python train.py --num_hidden_layers=14 --hidden_size=320 --num_attention_heads=10 --num_key_value_heads=10 --head_dim=32 --intermediate_size=1920 --vocab_size=16384 --hidden_act="tanh_gelu" --norm="layernorm" --norm_place="pre" --norm_eps=1e-05 --positions="learned" --qk_norm=false --attn_scale=0.177 --bias="all" --tie_word_embeddings=true --parallel_block=false --init="normal" --init_std_qkv=0.0265 --init_std_o=0.0265 --init_std_up=0.0265 --init_std_down=0.0265 --optimizer="adamw" --learning_rate=0.00106 --beta1=0.95 --beta2=0.99 --weight_decay=0.28 --lr_head=0.00853 --max_grad_norm=1.0 --warmup_steps=518 --schedule="wsd" --decay_fraction=0.946 --decay_shape="linear" --final_lr_fraction=0.05 --batch_tokens=32768 --max_seq_len=256 --doc_mask=true --train_tokens=308900000 --max_steps=9427 --dataset="wikipedia_en"
MLP neurons of a small language model. Each row is named by its layer, matrix (up: input weights) and neuron, and shows model dimensions 160-319. Each number is 128 + 24 x the weight over its row's rms, rounded and kept within 0 to 255. Numbers have three digits each.
A block is one neuron, or neurons of one layer that tend to fire together. Before each block is what it responds to, as a language model described it from the Wikipedia text at the highest values.

Zero digits partway through or at the end of numbers written with comma separators, especially quantities, e.g. 60,0|0|0, 1,50|0, ERP 6,00|0 watts; occasionally the word that follows a number.
L9.up942:103138117159162145155146156135134109126120135132149136092148082099107137174127154113102144125134117132124125073096118131159140159093135143118128123111088105124135164135143116151141136162091174122152127141103070105113097092153123106157126151140104090163090137190160122092168147122123116153069107138096129101114155158103093147120086112098108135166116143101151148156105109068115127079158110070156132136105155112170135140128127118146133125153132145146127094125149105190114172153116154

The possessive 's (both the apostrophe and the s) after names or nouns, as in Jackie's, and possessive his/her before a noun.
L7.up173:095143126104112143166152131139098168198110141154155147114169107114165147130100168100123127126144121126106145084114168134133145129156106134095109118134101094104130133145095128128126160136112117086193171117098125101120109129131141096134152143117090109115129136143134157127148138129117109143109102144140139129144133101092112145132117119128138107120152123111139155135099145140096127153096119113124121186082088129159115115087144133102143178131115106105077121115135113156130153114115102
L7.up685:109117125140170111170146164129162160173131154148134119142122127142115127153127115124124105144096171126096114108121118119157151137153124095114119124138143107145102091114147125163138119145131171169176158108137134099170145176096150129125121100135143095092134140120104115129128135120110106151093146133120143121140115137069169128127158118095135116112102117139157122143115138067110145150154106113113102122138098141173166135083101167151144126151126118124131157128113092160124118133122112
L7.up714:125137119111129113196130101152108112138109115093167132157139131129110151115136128145146099139116139166145116096127091195134120135178119064127109090126142111117143144147083103130134153120141165104137134126103120106124114116129166166129145147109103069123138143136129125178113153119148131187133123136106101133082123119153146132103116151124165134099150079128130117121116114140107126133150118124114164118117120162161138154114102142153132108102134116128105110154126133143163143117162127
L7.up768:102120142167095124141122125136139105139109119133197105098080125116155136164134119132106113126144121131090125136073106130162142154156121096110145102156118095121157152134098114143146116103080145141121182142102123117130183164113152102128172141165109115156134137085121153164134144113118134179160148149119116101096078143132119149141093114156124100112107124108121153136127089114154110125117114142114138114094120139122154112113137194147127113145127089108110165147158132163166079128159113
L7.up888:111145163152125109112113146108130123096120133106140097098107110153122101162127165128129092150147166139112126101142149106145140160137119087102142135133093160131134126120131146148155117154120124140152170141112121124160081117128133128176108128109140163118114113123161108113119169084149093155171116112115112141165112149100085140149108129114141111124129099098149128139100126117084103156176134104103110078057147151188123136078164111176073140144149089148082146146150133142151099134141127
L7.up1110:095107094145155120137150100132109135140120159071102088127107093120132111190170143147148131149169096131181134127134112102135114137123143097108155130132109102116143101122110165153144084136085181114170169122057103145128108155128119115146130098147142124131131131074141116138102143116129104134150150138121140152121137123151111109154131115138125100100122135147138158107115123099147153133179123162128162150140082145155174133096144138145151138087126128129144144133112097155148140132145155
L7.up1201:069128083165094156211128105141146151142155103147108104097124141095118149136152127150167101098153133189083156144114168119140105143126146143102135098135123110134101116141071114143140124112095176140118179141139146165142101127126099136142148140140103086116133156096114093106121161134138122130123151123118120111130149125107121111199119137113127137123144115124128103170122111114132081146141097085082112130113145146153180115115126171127143170134103109102075106107122116086130108136119095
L7.up1265:124123120162126145132133157139099164135128126111156126142134155130088150121133123148128128144137166146131116152084146149172101147133165089131122104119092103139089111105106088100163128141123176090148186135144086100137141143135156139169148123113133104134101143087115152145142176130145158164126133091124115158146128169167130140156131091139103112068103130123158157165104151114134126116109112117161136163120145136108159132117155169125064172177121135086078112146129133159103108107151134
L7.up1440:143162117148120129138144134120120140129124137117184095169127148164145127142135140121122085100144104136131140118130113116172149113089129106167152122144120114139148117141080096139107120156161167111113100179131123146148108147119111130152134099162167101166113130103130148102104149116153117149113110145107147114145137171132086124147124114081137100085132095151197107142096126077083155130137147115096131115082125126152129113117142141145110120132137100102085137113122124112129106130165137
L7.up1444:119158138138135105136102122102134138121097155094163120131121101147111129118157156139154144116155171120173169089116145161140134094161115105147131150157152124149062124131156100123148123149139182087131128121090113119117140138178134124097149158120130098091108146118129123137136173127104104153120143130138062143166132139155125114160131101070127123117136148153148102106103150133142113146133109125145130092138133145145135113143158127142068149176139120109125169127122148139136154098155122
L7.up1498:107116101115150105183149140116104110174119112090117157096145116109147137132163098123106104119122122126101158114146141101117096193108145113135140090098124137109100134139120143132185179132115176135104121111144152165111076142170107106145129128107116159127129126176122148136096123142134099170124151115148133116144123123113160153148153137128117078110115131127129162142109126110128129104185148118070150126141109141148134161114127173161106123163147160135115092120146107135120137094108147
L7.up1551:134129101148117155115075142144168129143174103119124110087162132123107133119125150110109131112126122127109156097130117174082150161141136115110120126131118105131149136119152088141128118112112131123139107080128140117133190172089121113125170122127104092122143102110143119117131083112153145137120141183088132181149097139064118124138117127085127121141133109138149069173112140106115111161139099129155080132136121169150120134144159126094153127094131131123122142143115109168116143115150130
L7.up1573:101105103128125150147118113151111107148126147144117105131133165157142090163138149134137108134114126131109100120124141104160176150150149091101141074142141094167093101105108113130144124142133148146141190089133153160167129143086163177122149123146142146125126119097139120119113134095139114134105162144104107142114113142150135144165123160109159127149163102127110166081094113101148126119141135129126111103095127163164115136063164142135207134095143125110127152142147125157065125125157138
L7.up1611:114146139135126128105115160163112143140123097147142093152108091146154122107110105114126132130123158160128142086108171127200086125132119087128136108115161172121082168089106144137116145139133154119119154163136117143153113148116156150110135132102164112107132111101132133124121128097141159119134170142133131125154098137098155128108113090106144095130123100145150115114101135104138135149127106090111131175139154159173126141079161154158092152150143177072095122117128142156125137106151164
L7.up1742:064114082102160112136114115158122099173120166139148161136137156124134140121152131111103144130182116101106088116162151122133160121114156081127084074133125095140148120179131110171121103123081149148139148142130134103165137139111180151176117095135109125070147110143128095117160141058127106132115146113078140138145121119108131136093151145140145127136144128158112120142110125084165133153156107104106111152104085129148159130095135152153140121102164171123122116095169144154137156147120158
L7.up1863:097084116121107109180124117164136116155136136130160138134160120144097118120149145084101128151125116137097110141128130142145128107152158099118096088128170100141129147127149075120150088118083189141196143152115133096153170140150148171171157125145120146098114147163114108161117142082118124144070132164107131160160104159152155151123124117129153112096150105147130099149108132119132109133121093107115102135117101158121155112070150123180108183138137150119135151109149150142132129149133139

Numeric cells deep in pipe-delimited sports tables, mostly the goals-against column right after goals-for (77 | 48), plus digits and decimal points inside results and scores.
L5.up1041:128081132132119139180133138155139142127148136092134067139148147145120094136162131160174141112131136128132106164108099175143153165138134113109133079122097133154123119106093115170156129131075157136151142129129106110152129111110122173117118143117107081145133142081141117153127129112123118149119165136069168140121083140135144127123126140093106126104090136144118140127116141082140143111190126109137148173103123140160156145145121167121141159152121092128093132153116081160136151141119141
L5.up1076:128089142122157118100161147131170131103132160086137080158130085128149145137156153170153164119160156148114129157114114154173129123126129129130126105050090142130087125126127104120166119121073139145144131112148069102120142138135143137115121140102133099163140158082128128148109132063152097144177121105109123140156109159140101130116115133125117116131090148132141101148114142101101137114166132116108153138116161149153131155117095160135148139141139098139109129107096074075123186139096134
L5.up1403:139126117158200077141123152119148125107136154102140131146126122146181113161140109166170166084143151134136142121142145136152122106123123123148121122118137116167122102139149145158182114120103115138134153200145117132166161155137107130129129140121136118158130153140144151120131187109180118121138134091094150142146100160114122126134112153104094134121078166153119101156100126089110110123133168129094123135096124155152155122135118195132128144140126126140099129098121104088088159104089121
L5.up1674:090094137161160123129139152128138134115159166106154072123155134099155118136170138147176121089121122148125131148112116148144102126143134141060119097133120104150081101125100110151162124131065152143171142144128101146112177162136102141129128136089123109167134136110130155152118157111101106137127171108081125128141107149112144148140104143087107141138091142135090162148128128069153132114156121138099128158099137140186138163122130194139145122134131133147112118149136092120133165126109179

Apostrophes inside names and possessives (D'Souza, d'Aragona, Baha'i, Christie's); more weakly, determiners after as/of (a, the, his) and split surname initials.
L9.up1029:094151101117101121142106119130110142156149130138163115147158140115133147114153170133112132084116149174117136107087113140114127119121138143080116136143157072117101134100092111148135117153089148139155185085097120124132152102090178142122146099147118135141137171148083169109126138140116124127113156154117085120084104112144108121165141112069128154104119132110123130160107140134163136137159133083121129149101149166148151142126141121126144109124123168076122121146155152155111128122119103

Line break right after a Wikipedia section heading such as ==Demographics==, == Early life == or ===1990s conflict===, which begins the section body.
L7.up77:145154107084120155137103112143090121144121151119150164092156123118155151138142117059141070113102122131164161068124142109126130130148129138122136109149141106155113121127091097125155144132064138113141130159086121131110114117116138153108168130143127137154117125106097139141127142142087170148129131103116097131138112119153121118113105127131123106147142128118140115144116116099131118127107141146112103150083139100121136169103118133137089127078146141109143123135136081132162114150182184
L7.up86:115173166108124125116115114118124138107142117149154124159093124153183131124168129118124117118130120156151118113086113115130089113142121129123116114104124106170090138156098115160110121130093123120139118148138125091151135108117124155167173142090093127117123157100129115177143146140160167115081105099123117120121060153139134128154118123116134149121097093111172156136116153105145111128106097120062087128163154139135157116096135174148103108110155143110120157102136116096098092140122134
L7.up170:135124119139135122090129119146136056140150145126123072131136100143162114128155141121099155124155164149058136111141144127132110130083124088138126097100139136129122097105129103115142146136141145080133132154117078149117166172135133135132116073155152138193134117125123131093113096085155139134093125142120132148137092155160092136148107123164102119147153158139132118164122095105139121113170143146126130136089107124153140114100125134124115132099148123112162138150111106110095123157155180
L7.up241:126113151130154092142109124148108139076152119122152134111131125128167124120155124119093149114108129090101147103131148158139100109126124150111130100146174075139116113162125107137147153128142139095137101085153117154144130132180124148137146105126149153134129113170102124113120137108163175120093106091104136141156114141147106117164130120144153122115105120130140102167100100094085133114127137149095102097129107123127139103109099127149113120078107131132156168100137112122152120150116190
L7.up242:080139137169150132110141123121115144115135105144163105082118057141159156119145128119170143133151133132125124093147110145165120091145107129142124150120090131139123140122113095122103159124136117073131109160143117148124111120101130139160171090144133113165117128088155151139140125079160129159111087094151123129105092180138123119144120160136099159111140126122164109140108133080131108137128120098143109113111087125165121135067145126152097178114146161124149120075119162119115151126173166
L7.up293:098184131109112103118110139079101111144123161089107167130111147162153105135112094118139100137167137124155166167142141115122131114120122085155134109137116146132097135137135086155095135133106136100117077131154139157104148133146166145109102142125136104109123148123129101139124121096136142104121138156152115151172140152145153148097137120110172135096150145157127122126126088088145117163157082121088133109139122111113131148141106136143167143146167139101153176105152113145147152159159144
L7.up407:126065165142170141164117123118152134132150105114135126116137125153174100143161119134138140114136105136099177102157152153131102125142141142103127083139149133135126099142088144122154152132126179118149065123159131159158140122130125145142151085123126125126154164171116129104108133086131145126098121092112128140120089160129127134098151133152104162132093163149134150152122104127119117119125157123078076085109094165150138140131148122135104119085130133121152135099119108085151167112126153
L7.up570:129177112120162115120098117139113080095093154086118135089085123108138140147130131108151154134162114132132140093174164102126140116098141113207116104105134127118118142135109154099126155136141140147119083190150128127116130118118100104177119110157101147126102135119138097121067140109146132113144109096147083163182106160166114129094124125126094122102153148115138136132116111174136113141128103129101149104119103104126116113138149123134110150111136126116117103085121150143099154123148102
L7.up653:096083168122158112121160127144143155121136122105152133144147094090148115133154133104153104130126122137138127102143145170134125129165134158109122121120130123114117103163132116138081129132088178123135098134165111135144121167130126156157121117154117130151146140138097090129096140100125184133111151111128115119137086163145149132157141149129127108143123145109179110170114115124101154110106118124118119101165112128091126168076084132170087086117135143157140136141116119134155116130123149
L7.up1034:111144112108151124111152096125123137121130095102110090160130131136140119131147117115142100163104126126166104119128100149159096121106131134124136112102137117124064136109116102150108132137133157138106121117103097090126134142113163142101110093176112108110140150120120130125074123113163118137107087132108134110086102158090128155119147132106111151127155142107163141140092108082131138153201100126137160135143121137128173119118106127143104147118140133131141140168181145150153098173144157
L7.up1100:111114056097114141100133108133141074145141178092100122152162107105150095119147180138158146114155187158134105120195142153105145116103112099098116117110124155115078109125116099151143135118117127091130101134091120153116148122095139154117136083143146166135147140097145121130085119124122062121126108154126125134112115137120097140130132080106138145129114158140171125138109120101143099137169149129095183104121137150127174115113143126120138161108134097097135154116141160112171181130138136
L7.up1167:080130099116163154097128103150110159123137135169174100157097113116186151139128121135139129117147154187139146148135136103151110132126117102127129110087152157117062147071135133085145125127159148102177112106117115141122149157121102124134133089167132100142129188090131117124093144116132109122127168114138079105139114144119127119106142114125113150112143099131125136127128092110138136147121116126102144168099085135149142114082113151152111109098132130100140138117124122133091175113177163
L7.up1256:142157166093135150116146142153110128152156135126101123129164128156145135155168111107120114138092092125101153112131164155106114115152125142112102088113143132114163155141140113126143150134107132063147097106105166084109171141130155128125116117108114127099140165110086147170140114110142124167103128114124126163123127135119146128090132113089111129099133157117106108142122098112137136160140143128131140152120151120111136161140144099122114126112140121137148107157122100155130157119142146
L7.up1409:118148163148125087119122086114062144177164130095118115139113130169126120152126128158119114135137124134131092155113131136133091127118089119138134102174122122119107143104129096143098125131151125124120155147090142117141094128134152173122150098109153147089105107134134096131135114114169118144106140163094140107133134136140124116114145119144123145136115129147166142153107148105202106139119180112128077144149078180144121137104194130170117133120136132090141156107191156125134108083100142
L7.up1657:089119135132138081108097102145084151107158185153146121171110130115196151146141196180131156061115122151123139160132145128116103108101149142113127151154148107138146114157140124153164133117082147107159105142160115181215146180143133103126149108127109137132136133094080119135111195119096109150119142108110123134115123160159122143124143112117158124140132109123147145145117097116126105112148141165129073122126144158100137141161113141136117162093133146148156127143138126117112085094141130
L7.up1884:140127123091161160115143084135129125091109116131109142073133090119165154132179131111103117128114123087130139150134138128120106073137136140133121114153108127159135131080126147107138117127138119113149127112099133130120138120131127111165126121167117153113118149099138145099167122101156165136138112098113124128139086091115075129091136129141110090149153153134116162128127091116126134129169113139100121096127124125124134170116143145165132130091136136115148110156123060135126121146151150

The apostrophe of a possessive 's after a name or noun, e.g. Tolkien's, Rio de Janeiro's, the province's; sometimes "of" or quantifiers like Some, Several.
L5.up639:144138170139092108168149169115127185171134112171133126099143134105143143164132113112157113115089115161143131125086121141139125119176147139145127109160132118133110138107117106150117133118049136116145145175089146104144135131115113172147148147141098131124121133113099109134166113117138111164103118157095095143145105136148152122128121116113138125102127179151113084163117126125142082104151118107129130140117115132124132132113156136140080170131138122122108118135136131166130114107126112
L5.up922:085101096123114111166148124096162151148133127134105105108153143098155125132142119151126075124129119130139158163108143078128140162191122135084136085151134095132121123123080116168133146113080129135166138139150149113110138128112135143112117121151100136119123161132126128160131140116116135133147152131111132109101124093122148117126130136103174112125079122137144159126116129060093114143158138114111140156124129136174130171125129156114118130143124123128096095150158118166126139162101153
L5.up1148:132109107132132136194143123163146155138117119119110121154146130100119133148143127113131138147106105149114147140147142129147104133160126122156127122162154107124137149144168130113145119133099117152155172130161123120126138122127154115141113100149064108148140162136118171113138166104154117119068137128082106123134155122127129131146130121109117118111109150153105145189091110112087110144124106105114157104122082171140141102118122129129125141116132120150107182137119097144140141091107108
L5.up1515:136113089154164107168136131109146146149134125080102145098158148125100120118130188122154137138106177124085142101140131119126141179116151081162121112123137099121097092138126121097127157161138139107118130130116122111096153123130145114157129107132107145128124183155122151143133142127166126137086118139112146133158154149136126152136137146112121100104123108114091091158096128129124089134156125129148165102160105156192135124130138110111131124158141129143103149097149143091104154150106141

Newline tokens that end a wiki table row after a closing pipe, or end a paragraph or list before a new section heading.
L5.up396:086141130139146055150112112136130112109146159134175110141143101103195138142180135175155162116101141121111155112151118136152087104137143117120097122115163141133126129109126119169139109125114142123160157164149138156121144124095160121174146145148142160123129145114092140110148154097144162103096137110108115102155125165137146144135090139097112107107134121156107155136097100104085110117111144143108146134104148181131161161137108158118106110138133129102137143120144135134139132088099140
L5.up735:106124156105113116105110115139109093105139116159179106134088074123170140167151157140164132089140158143132142142118104088189090104136149110130096082130125150134144131111143137131112135131180159071167112140140146110128192113114112128146139099139148101133138107111158140084119108119143136111114164119103094112094102150100102148116157142169107138119131141150177156102094113136112111147172140121135123102122125152149152149148136128131110136092146155098153146127149149124137128127158117
L5.up1242:099135124097131143144115082111096122105138160141133157156095111189111137120137150139110131122111124138142118133091123141161112077172121115118109102143139108143087152091147091129106180123138103136123156116115100140139157131114133152101115116173140128070126166138140164139128144156133110122099111157135075131117151118144133120118108138107115106073103114180069160111107117095155121165167119075133146111146111152122134142101151205126115155147134134051140110135145139120118129125137121
L5.up1678:108125126110149126134105064117106091132145144103134106130112093115152168143164151090122147072113114130125155140162102172151105093146156093107106120118121130140140131126155097113114149121130184075164131078143113128137153140120149132144146109106128086101151135137137137120140075112121097123107139138122120137150127119144148142125127135109146140071140124159114151118112105113107097122140114131121111114151107148128164131122152150108126160126149155133155118139175135157138124131154149

Periods ending a sentence in a Wikipedia article's opening, line breaks after == Section == headings, and the final pipe of table header rows.
L9.up836:099061136148150136148109130155144127139161128116141126152119108105140151154117155099165152077121139153139157082178163129133110137112105130159133088121139147141133120129099131139160104132117133125093137095132108135171134138139127142117157114173124136173100103171070124123126128117152132125104109139113150123110112155116098135158116103151115160149128175115133084145091102101108097072146120131109121145115130110124129167119129084143114154122115172126148134131129148134146150141121184

The last digit token of multi-digit numbers in counts, money and table cells, especially trailing zeros, as in 4,000, 1,290 and 913.
L7.up85:130119118144148143082148112136151137192128095116156096108111095138156157136195149147144097111160135104065114139138116119148143151181146148117118130145095059125148148132125155101135131151100124107155153166159099122136146159116122129158155150129125117120131153103092136110167128120112110138122149074110136116113126129148121125081084139144104121128088171108165126109114120115109126111099182158182132170108157128127119118132106144115115163115157151118107105126103096119161136101110152
L7.up213:128131104141142112136131097139107143121128103119129121084113085100154098188147089140172120121109110129112143108121143083099073162093143142135123119130130138126111121108121140107151124111109120099149144140144140095105141156143135108149123210146139072140146158110125154135124146108089112129148153114137103153157123173102142137107153106115118135126129123135134147115114114091129108131125117133130151103127130129173152160132139141154094138131134162106094140126111122161139159107124157
L7.up252:119099148145165115112157126124126132120106163075160101128100089089141109161178124178134142117174114160088121099149146148099141162114134130146124159149118117115138116122113130129167111142102102132133139126134081081108121122146114165141128191113129099126138157129114116099156130116149107141126105077086140109129155176112133121114124107121104118146112145107164160126090131084103122098157177131133146085153106127140184155109116123158110113165162125131117167089137099150164144105105154
L7.up257:120123139155147105080129134125121137107128137093203120100099103119135111125148149130120138096133123114121111109126108141118143110120123149099147101129121085133140100160123156147164135146100151119153123130123124132116101145155107140133153117116140155178094118053094136127105141140127121101184178120145111138137092142182148136161115112128116120120080148100191142116118108130167123111103146161199118123132147126145122132118130131141076124159141121104133089134147115115131121142132145
L7.up412:096124138135158125141142120127120104117126134135173126113127059131111116169116142140116129088131158103161121130114142149114155129106131124157111133112097082144103127139115098111172126128120178155140159201134108142110117168113082124164145147138122124165107097142131124109103137069150127143145172170125161165119099182144111128115134117116126098111080165138155121119133153124143138157118137183121121192145113121128144163112107158116139118131146152110144112136126112113134120116115148
L7.up491:152080145163155134106153143126162136135125098114136100125132107116152113142144101135135140091120113129102139110169133122159139117129131145171117076065129118170130156138148125094163121140116131118124131095132099141104128102155155124125135132158129107152139120114144170102133132096154130141093115109120118145156103139148113143102089159185096140143143158148146107100106122126099099133152111116126154121109151110151150157145103113141102152128153113117123130139118080112164157155150145
L7.up555:098108077117165114144156118101161121121094140105176142151083068111108105177169127171107138082168178135133158105126146097112097140102136156187107152123120127108107153130148132129164137141089150172138150163180108118139102145148104161115107161098132090129120150116103159115160113113138122163149123109062139122142134162110133145100067123130137119134098128121103166109134114118130136097126181128150124135102131145123164139106143169127110122131158142106129095118148102132140155123081132
L7.up580:145123079153141128111145096129151112107123121079181149131099106092089124138153107139136131139128119133103138114147167117128102135152129136076129142116126106162127118171151120130157144136137167121116126111152087107123107132138135151155125146120112088168130115142134171097170144100133129160135156111123119100161109140133142132119104109145050127122132135102178101161107143130109162108132138096148119144135117140177156145136135159147081123119141117085115116111104100105124112097110146
L7.up636:092069108157130066162100109128112108106146113088148167119096063110131135137181094184112122113167119157136138099147114151123097139132132140145134144110140117135133137144113140184158140156103145085150158122143102189129103104141129136138131174129126124132105090124104113168149143149137142135176149163104130134131109148116162100151135127116137132110116110074112137145114137120126122110119135161141103125158109126122137204132108116147132172155129158077134134129126117114157154116112139
L7.up769:101121121140144093122169134122099165145140082084109106123123113093152130122139124161155144166135103128112113103109173144119126133151147141094104121163114119127127123147126111162118128137094190164167129180161127148133125158168135141157151111124102112171143115127137120099114148082134113121067136163136112148149142126156146131124120135131179103123096156109137140126112140168155116101116156140144117109139092158190129160116137122106132113124141102121128104127124120162134116112103154
L7.up1142:127123141154156109125131112120110142159120109063155117111110121116156122152119126143133143081104120139081158130131137143125094122158156110083101141143097136146126166141158129160173116124130189138135141134143147083159139139117134139140153125123148131115161122107123172093128119099144074122123076166092161127147149155165146136108149158108124129122085131142129083160132113135148090140126182101135068135109080136147148128103138129113141128125153151129125152154130111111145107102087113
L7.up1339:103152168129140149150165124123129155156143137139110156085149116121107121154162118130121084099117092111109140080104103149142129141153126167094111131146099095109124129103131125141145124142124137119174160103143122158096124121145120126153159139134094107145113156114074121123124168107120101144113155143095121126128106128161144120163117164122182095084116149101157166145113118150097139126123118107102112150130127131177124185099130144153091112126138126160107133146154094100122111149121151
L7.up1384:102088126155134116124172143144114103146123133095148093129074088103141118202138106167122142114176141141087138128127150119114100144099146120154120161134119142116130160108091129122174121130100136125173176109125120099117122122166099142153186177091093110160149101120117123135157133130106106119150113122094146138087136116111128118107152083157096146146118131118163172139122107096145107104141164137151120133134089117162181107104149127140152142148188167134116154134128129133150159081086199
L7.up1556:080122099138154121144137150143127124156119175115132169106138059092148137159135116161118177121174119124099161098150120144147130100121140133163104137119109106128087134162158139130174164135087110130147129123157101111169120154186102154136127173133111118118132112126110132108160126123153080115109188088094123111164150145126121134119122102114110083102120149136119118161094150101130144115095125106090129152118117123190149154085138170173152140119153099146103143142108115143117144102102135
L7.up1782:109138129155153114133151155139110112143068125087151117103105093100131167174131107124169135109141104118107134114108157123135128164105138137167117157115129116116081092171100147158155142147138131124165147161134105095106092133147133175141140190097148069097102106143121133142137120146131118137148159119132179116108141143141145112095105128113094118133116106141142146130115148107092127139152189175134157110149099112131130133101127152172113152162173170104069093108144121153141153104104134
L7.up1919:123107135171154107124138111129157159151135074061124140103124091129137118140187135180136127132148106117096146064154106119143133152139156161164085138162085108151124161168100164150184123129150180127132128160133093145097124152150098121157156143147121123155144118102098133136125157107136114151138165110106169101130150139140145123109137142109117119129100110127119121113108147135149126119113156155127108159141137141127142145127112137152125154106139112124116146119104122128159128089114172